python train.py --head_dim=64 --hidden_act="squared_relu" --init="normal" --init_std_o=0.0112 --init_std_up=0.0447 --learning_rate=0.00181 --decay_fraction=0.882
MLP neurons of a small language model. Each row is named by its layer, matrix (up: input weights) and neuron, and shows model dimensions 96-223. Each number is 128 + 32 x the weight over its row's rms, rounded and kept within 0 to 255. Numbers have three digits each.
After each neuron's rows, "fires in" lists the words (lower case) most often at its 100 highest values on Wikipedia text that the model never trained on. A number after a token or word is its count.

L4.up110:164175126017142139087084100148141099109088057120142160091096174115173208170156112067097117109147098180125113138127098174151168093163103147093128118164109057121136181145092133124124109183130095150091118172125127104103130124137153170130108124126111143137113137093159072080120109128148153099146124174127145062138162130150166116135144137059127103177133084084101143168185178174117082120091
fires in: "the" 99

L4.up283:175124118071188122070161144161100100160148108166140111125177126118184156124139146100113126094124124143124125153167154140177089113093130078082103074157097122093122163136172146118171074156097145130145130162163129124178130181123093114122130117144141102058118147107136035151182120102161163106121109135106129092122110072127177148102133128104138146171122135069150103140148166166119157144177
fires in: "the" 46, "s" 26, "his" 11, "her" 8, "a" 5

L4.up560:173127121125149160082163141143163128104050127142086162089119154137152183121144152073072118125157103088100139154202152075136168142128170110115126169176127144090123123132159185132159124143140132127099108172160103148110115146142143108090130068108107128080075130127135092129134086115065135114118150121138123030159154143127165112137139094065156096145104162146079143089138161133097135214171
fires in: "it" 21, "him" 13, "do" 12, "them" 10, "work" 4

L4.up143:141209150112147103126048163153155094106078157154155131132121093145161170092115087101128110126153121134116106090146160118132205142117080100189086130132131121106164192115170158151116115165106138176174121106169122126139145178150137094146074128070133106117209192084083125148131094137140183113088163158137129065112189143119168075077165154100124134100133131133074113095101132125128093120127
fires in: "of" 31, "other" 15, "between" 14, "both" 10

L4.up688:084123103125135152125125129121157138146096079140154219078101137119124124125130087138049112106129096142137085092154156138219217109079080064098102076125108120107179136114097155184177054115144129136135109112161120138201179122106108145127165104099127103114134084114112088119193117136122131092105115159162160088110126128159136112154175094100135109208144087141175141143158139125131132166205
fires in: "a" 93

L4.up345:183141110059111131092078114146129093158123138181176111142167155133118094134153136084147141104085132164134107121155103109117170159090140105119080159110177103142129136188127142139091145128121059181119100132150123123157183166095135102121111111093124178132158161130082084036130151141123187142124134112191184134120188131119131091077149087095134124145141069147102076173130134098137139107183
fires in: "two" 22, "three" 12, "four" 11, "seven" 11, "all" 7

L4.up481:125155149104169103109084142056138167174057089154104167103128180084135106141112066090119129103132082094120124147176096079163176106085143152173104148081106054117163127182105181152103159112135157176082055108146166103124221102128133144161080099078161086134111098175092146156158064096101137115133179118126137083148116139109077088154167132117154159165084097139149111161170152116083079172172
fires in: "the" 51, "of" 14, "on" 4

L4.up844:134122141139137096035056093118103092149080100128126167155179135141139140100138107099115072116121069106114161112161133122151129133106167119064137142203131078122152129161161136191143080151081128147130150128107080121181173149133144147126113102106103144159168117109095183047111134095168146118143105179065105135091104104101129126103186075121152149201107092113113091129127162136095130119175
fires in: "the" 34, "on" 21, "at" 10, "his" 9, "s" 8, "and" 6

L4.up489:155108120082159148111152151145103094097100141149152134147102160140183180135114110151125050113144164124130092130161115088185131124085151072094138165103122117126129155116134164149182100149088150167106131176116115130061143125131159102127050184129108132149149176160112198146164106111095178115087133146107097089173122096111157106143139133102104137153165144115148099155129209138119119118207
fires in: "the" 87, "s" 10

L4.up446:086104143111117176122144166193163116110115140158174136121105213132179131121152124157126106075114124176106161174147132162152148084128136091107127120191143127156102156127163111131182141154136148130093090077122090141142152147138165174108083118133039176069143161157118179183150069098119125125049136197161119106147134160152104115058158102166142140130192122142113180177157169126098149160133
fires in: "south" 26, "north" 23, "west" 11, "east" 6

L4.up772:125185112046184108139043114089132097102107098115120155131120105142210144145155106177148093194150135127137109114177139095157094093083097154118163141162156060138160156125124120178112122113083142108105100111079128120180150140119129130100080180122159162107092122157099145159127096135138188108125123140086143165124166105072114105132184122092138135204122097085123100144197169162105194082187
fires in: "the" 58, "that" 24, "which" 6, "following" 5

L4.up976:136187113059131133098109111145179084150133108182111135075091176110118121163160116054098120119210080064090157099137173080114156140123129116114140083089129120071135190185104100138181120141113128160136100104112104109130142112141156125111084188114144127067178127096164092190149124124102165112111121140144081119146103168097091060126136183161136144126127126125101166104184124080111099165117
fires in: "more" 43, "no" 13, "most" 8, "less" 7, "little" 4

L4.up707:082139076098128107156081185151143150132099140101096166115163171072188112134169083132138076128158120085073150135118143033150131155137137113115100150158109088140099144160196129123137121182097113153121122067203080146104136119123122174127152140134152165104134150080135156075152158143175104119159148159165149109092150087171105133079110148133156144103073182071139156125141144103076124108129
fires in: "and" 27, "not" 18, "or" 12, "com" 9

L4.up1001:084161107098148191102090121130167168178086153132153154158127141152105229092129133171156054070151139187130146169169075088176171194105194075110134127140114091122108148167108190160115142241114158146195137161102121104134113110170124119087143092079126159077192135131122154130106134097176117090145143188110115148121159068136132159134145118125110144089161099123124141095133186145104148173137
fires in: "the" 94

L4.up948:069117193095224101072066138106143095113056089133131178094172124136122151124135091052153128164147144156105148094151107141152169100101089118066120102162139120078108111149116092113169129108120087162097073096139144111167136139117147130133085117081159241086182120175096120107079154117179084105116134122132133159114103143115096101105174107093177114186152096149137113105130155090077134085131
fires in: "all" 29, "two" 14, "a" 7, "four" 5, "many" 5, "three" 4

L4.up611:168123157116105093110115114162146115129121142095109099122054124111196124153158135088103105095141149117165108157164070115133124132119159130055079086161116143140131085094169163153121107142136154111150134187208177133226144163153159116139107160043137188071139163143109159075165154122159185116097092179137128125177124123117138123119112106085138113133123135115098142131124136157069134144127
fires in: "his" 41, "her" 30, "s" 8

L4.up294:107126162051134168159106192140158124124109127120162142180161184107179115157146125102131102120146169146137139179178158111106164110141118071133136126160178136147125170110132164151128088100071128161097129135125051133129169110144140162067130142073154205093153181152123102102105066140110141117083140116167102088145121192132124099125200142149122133173164158123078151137134132133096103136075
fires in: "east" 17, "west" 11, "south" 10, "western" 5, "lower" 5, "northwest" 5

L4.up815:101157138074127102119091144183182146159168124166133162116111137116132173149167163164101140137136120145061113118136188125164136136142136123176089147136122124091112125171126111161155092143132141131150083155101155100136244112074136148109148126114090171140133157151127102110186143115120113116080084164148154157150178124230126047135093106134137121152185108123115098122152082184154132209153
fires in: "a" 64, "the" 19

L4.up916:126168124117184056100156131184170122164103115117149109124146187127094114123133133122111113178146128143154195184160154098200178114088101137114157114152129099052156161169085165153116070134114152155109135111168190124192203118104142109110103099101107112176167135132110110105158109139104182115110086172097165082210112184099125169118194125139142107149095077095127144128111160103088172136197
fires in: "the" 58, "s" 4, "finnish" 4

L4.up705:143201130051203130108069153137140118199125110111105068141152149116110090203118107072145130129117107124168150136181124125168193093092135116154135078164123136137138166191124120171110111100155135131080108110143164122103157119144115118109081194075147084139105163132130128099122098159079162074128083127125152096149146151108100112161161080157149119171070126132115144081174129160097113129197
fires in: "the" 87

L4.up856:139118181135137111170135121076128108112099168127155133137121120097173143153125148180171165136119154144125177145117101085162090104071150103106124131124153071107172216174122144165094072122122136177120124151146091125099100117100158108102101179095123164169166197171072135084096160129117142136096074103207137093106206176130119053184172164102120126114147109137117119124137140182114196152085
fires in: "of" 42, "seven" 6, "one" 5, "three" 5, "for" 4

L4.up377:104166096109163098151085110138182079132122151166142132094140099130178151117190137090094133108122157152124104131175134148133111121134133119107109104202196149101110131110126164198106130100108124123087036105114112109174141124127126148139158103063129217154115189092087063091158136122153131106129146093124171152159134091095123113095170103088157080112134057091099140154130128137086180115142
fires in: "these" 26, "his" 16, "two" 12, "her" 9, "all" 6

L4.up628:122122200093153146097100228113211101142090107160100133134123113114185106086188147111148162100093089121118139123140132077157189099178149054151129120098168129084085145197135152100124133122101115109115106142119098109083151112082134170073097112019116181092040155163120101089117140104151155102163131093130117140162148097109156135090145115195135110118128157090070160100110152172160188120088
fires in: "it" 86, "items" 4

L4.up877:100098130106105121173047131174129056151109140115156122140130144121173124137139122127119042139129134130117165106100127154185121140146137104108106109157093131060134134126109187114083088111088133127077094131138099159057237134180105177155136091104118135095098094130099135158093138139129143116127107113117151171142110082129174133110146183117125157132142094104107157152150208174056102086117
fires in: "and" 100

L4.up236:092127151062124090103101218119133110143144117153179141133109107116114171118105133130161107137073128095123138161162105112089113103100095088148093179136135154124148136132151195133155085202119150145138134195085058128115096159096127092096124132112132183080153161037034088153090148151144151101102117114135098186097185124111150132139189116119165112100133057071141114149180129104134179086075
fires in: "national" 19, "the" 15, "of" 14, "international" 9, "world" 6, "for" 5

L4.up862:135138159096153100062156122137098122157074111147060149120149140100184164131125139051107043141134120100134137125119139121122132181133133142064123093222119092110151101131164157162115110168110113161181119102091079106155143105132125162090116141111080121098171136105142104101127144089129103121149143143103122120091119073120130110088166097104146123188106131134134104129120158121045153127158
fires in: "and" 45, "her" 18, "s" 18, "the" 10, "his" 6

L4.up1:130120139104197104056106186173141082109126097146106144076111170121138198153110103096117137145122084091114075081084201115136131109138162133120124148128106113097142178160139129106208185170126168168084066117145128103118182146101133098147112130110108160084133154097102104116138100141095116117133163171132093127114130121124127125122117145141144146123129132102087170106114167136132172161180
fires in: "more" 28, "some" 28, "most" 9, "many" 5, "those" 4, "over" 4

L4.up98:062137160110192118094122108130135127159087130168144084097087127139126146198107077168169058156194141116122103151156146120159129102078124053125110153120145083102093175122202119155156155127120130164103104128120119223104150114155095190165076119149099199127157114079137188149104083101112120130119095140150115065124125140099126083035133120122125139121177138124150183128135114128083168090173
fires in: "out" 24, "off" 19, "in" 16, "up" 14, "over" 4, "on" 4

L4.up378:105128159118112112116112120159164062137098084177136096123136131051118206168151195170101105179127168131101100163126133089140103175133133089099154158057098074149124125120100166132075118164096124119154130180131084120164166145093164104087118096135159162113108107083165165172167101054119157112141176127092164162179173074148121092145111161152153077078199069143170071097141135089129156115150
fires in: "the" 56

L4.up74:124151126058172073090047150104141140120083084197101169127088120128141145097141133071143139146109121122129080095166115139174140084119130107098138103161199108101079131156111138114148111108070137070094096075106113101118129145145110110154067144091128157082124148157131128079132171097126189068124167129119168095116148097074095162097151129124124146143159128155127108083141109154106108126143
fires in: "the" 56, "it" 9, "he" 7

L4.up439:118138156098150101115058127110120117108052146115112150113115159117139187080117164084052088136096163112137110106172135103131160168141144141069112118187164083054154167153159167161069092152082121157076067135112142097089125153108194122121093083109126212105128147117067111113086119103073096123111111154104133145179139168138147085104158110123148148138112083141139059107107114122138203117168
fires in: "the" 23, "other" 20, "his" 17, "of" 12, "their" 8

L4.up65:116115167102105070134114098152100178187112136164131114143105089105223146154121157105131075084075125110119056136152108099131123091115153147103103059194132084144128155117159116161070089166159181130152104106137134121197179164081131140121132178131195160110134127071088103111135141151123190108110148141126144142087125087173132143146128140101176041161092124102116090160152150076125144068200
fires in: "his" 79, "s" 10, "and" 4

L4.up861:154143144050166148128085186146160159178115107135118147139080167124133166121122071092127125104164114161131126157116137113185145126138117123108153116113087135075113157155099175095169131158154086151114114078125121106149150099152140156050123100113133129080161168137121108114102097139162155109118086207129155094171151108162145101151156133135150133096190128097117112079160165122099124132176
fires in: "the" 97

L4.up536:100158197139175122087136189135148124113139088131129147095117120145195118090130125129075131162130192135103115094184122047165171081104127114095093132106120137086144140175098140074153116120146098189096064110155105145116163181142146145130080103121118131072152177126116116103110098141115157117047109127161090121186156123187159120167178128089151150112118084100055045101110126139099138126102
fires in: "for" 37, "to" 30, "from" 12, "about" 5, "of" 5

L4.up45:138148142122166152146141188101158118113143143162109091071159113129195131105110125118148097146136129125112162084176093120130118054156150133122104100114173100083041160107144154166184105111191182168127109187098125157144131172134100169164057140126085171089108210067118048139071124131173117117111132105137127118139126142113201117059128141099147146147133160138117163126142125130083162166107
fires in: "in" 99

L4.up210:179183213125189143073080187107125108143131071180109138088134112137117127121146143108052108156118150101091148109152161082161125126086135087119070107115108096059101139193163184089150098117072123197087113129151093103131139130116144075115130118122092096030102139083127119124167101137138106120127126183143138124173127094129131110053124184094137159113125103141129068105062131129086117149146
fires in: "to" 20, "as" 14, "was" 13, "for" 11, "from" 6, "of" 6

L4.up8:127147124119132132127131123171118088131106139136138134139192154134174124130156055142152070126071125108087136106200152131146133149150126151124091177174116136127171173097099162098063123167107123103078099145125065166097126196135116126091084133125112170067131123210124084107099127144150217118136142088163141179103154088184152151109151162246132129110072114101147108167121220164108126098155
fires in: "and" 98

L4.up719:130125114118136121075162131098145122159073124159119119067092152118157141091131079130111080186154171167137037121223153095172158097133146122089092095142153098095156151097165173185112089127148178130106083148169131115103104115116145110108078156152195096075116150120174119134115116149134160112117189143078108142093120108153165118157169153149159168117156139087077117183149130155106127105179
fires in: "to" 50, "in" 10, "studied" 7, "entered" 6, "from" 5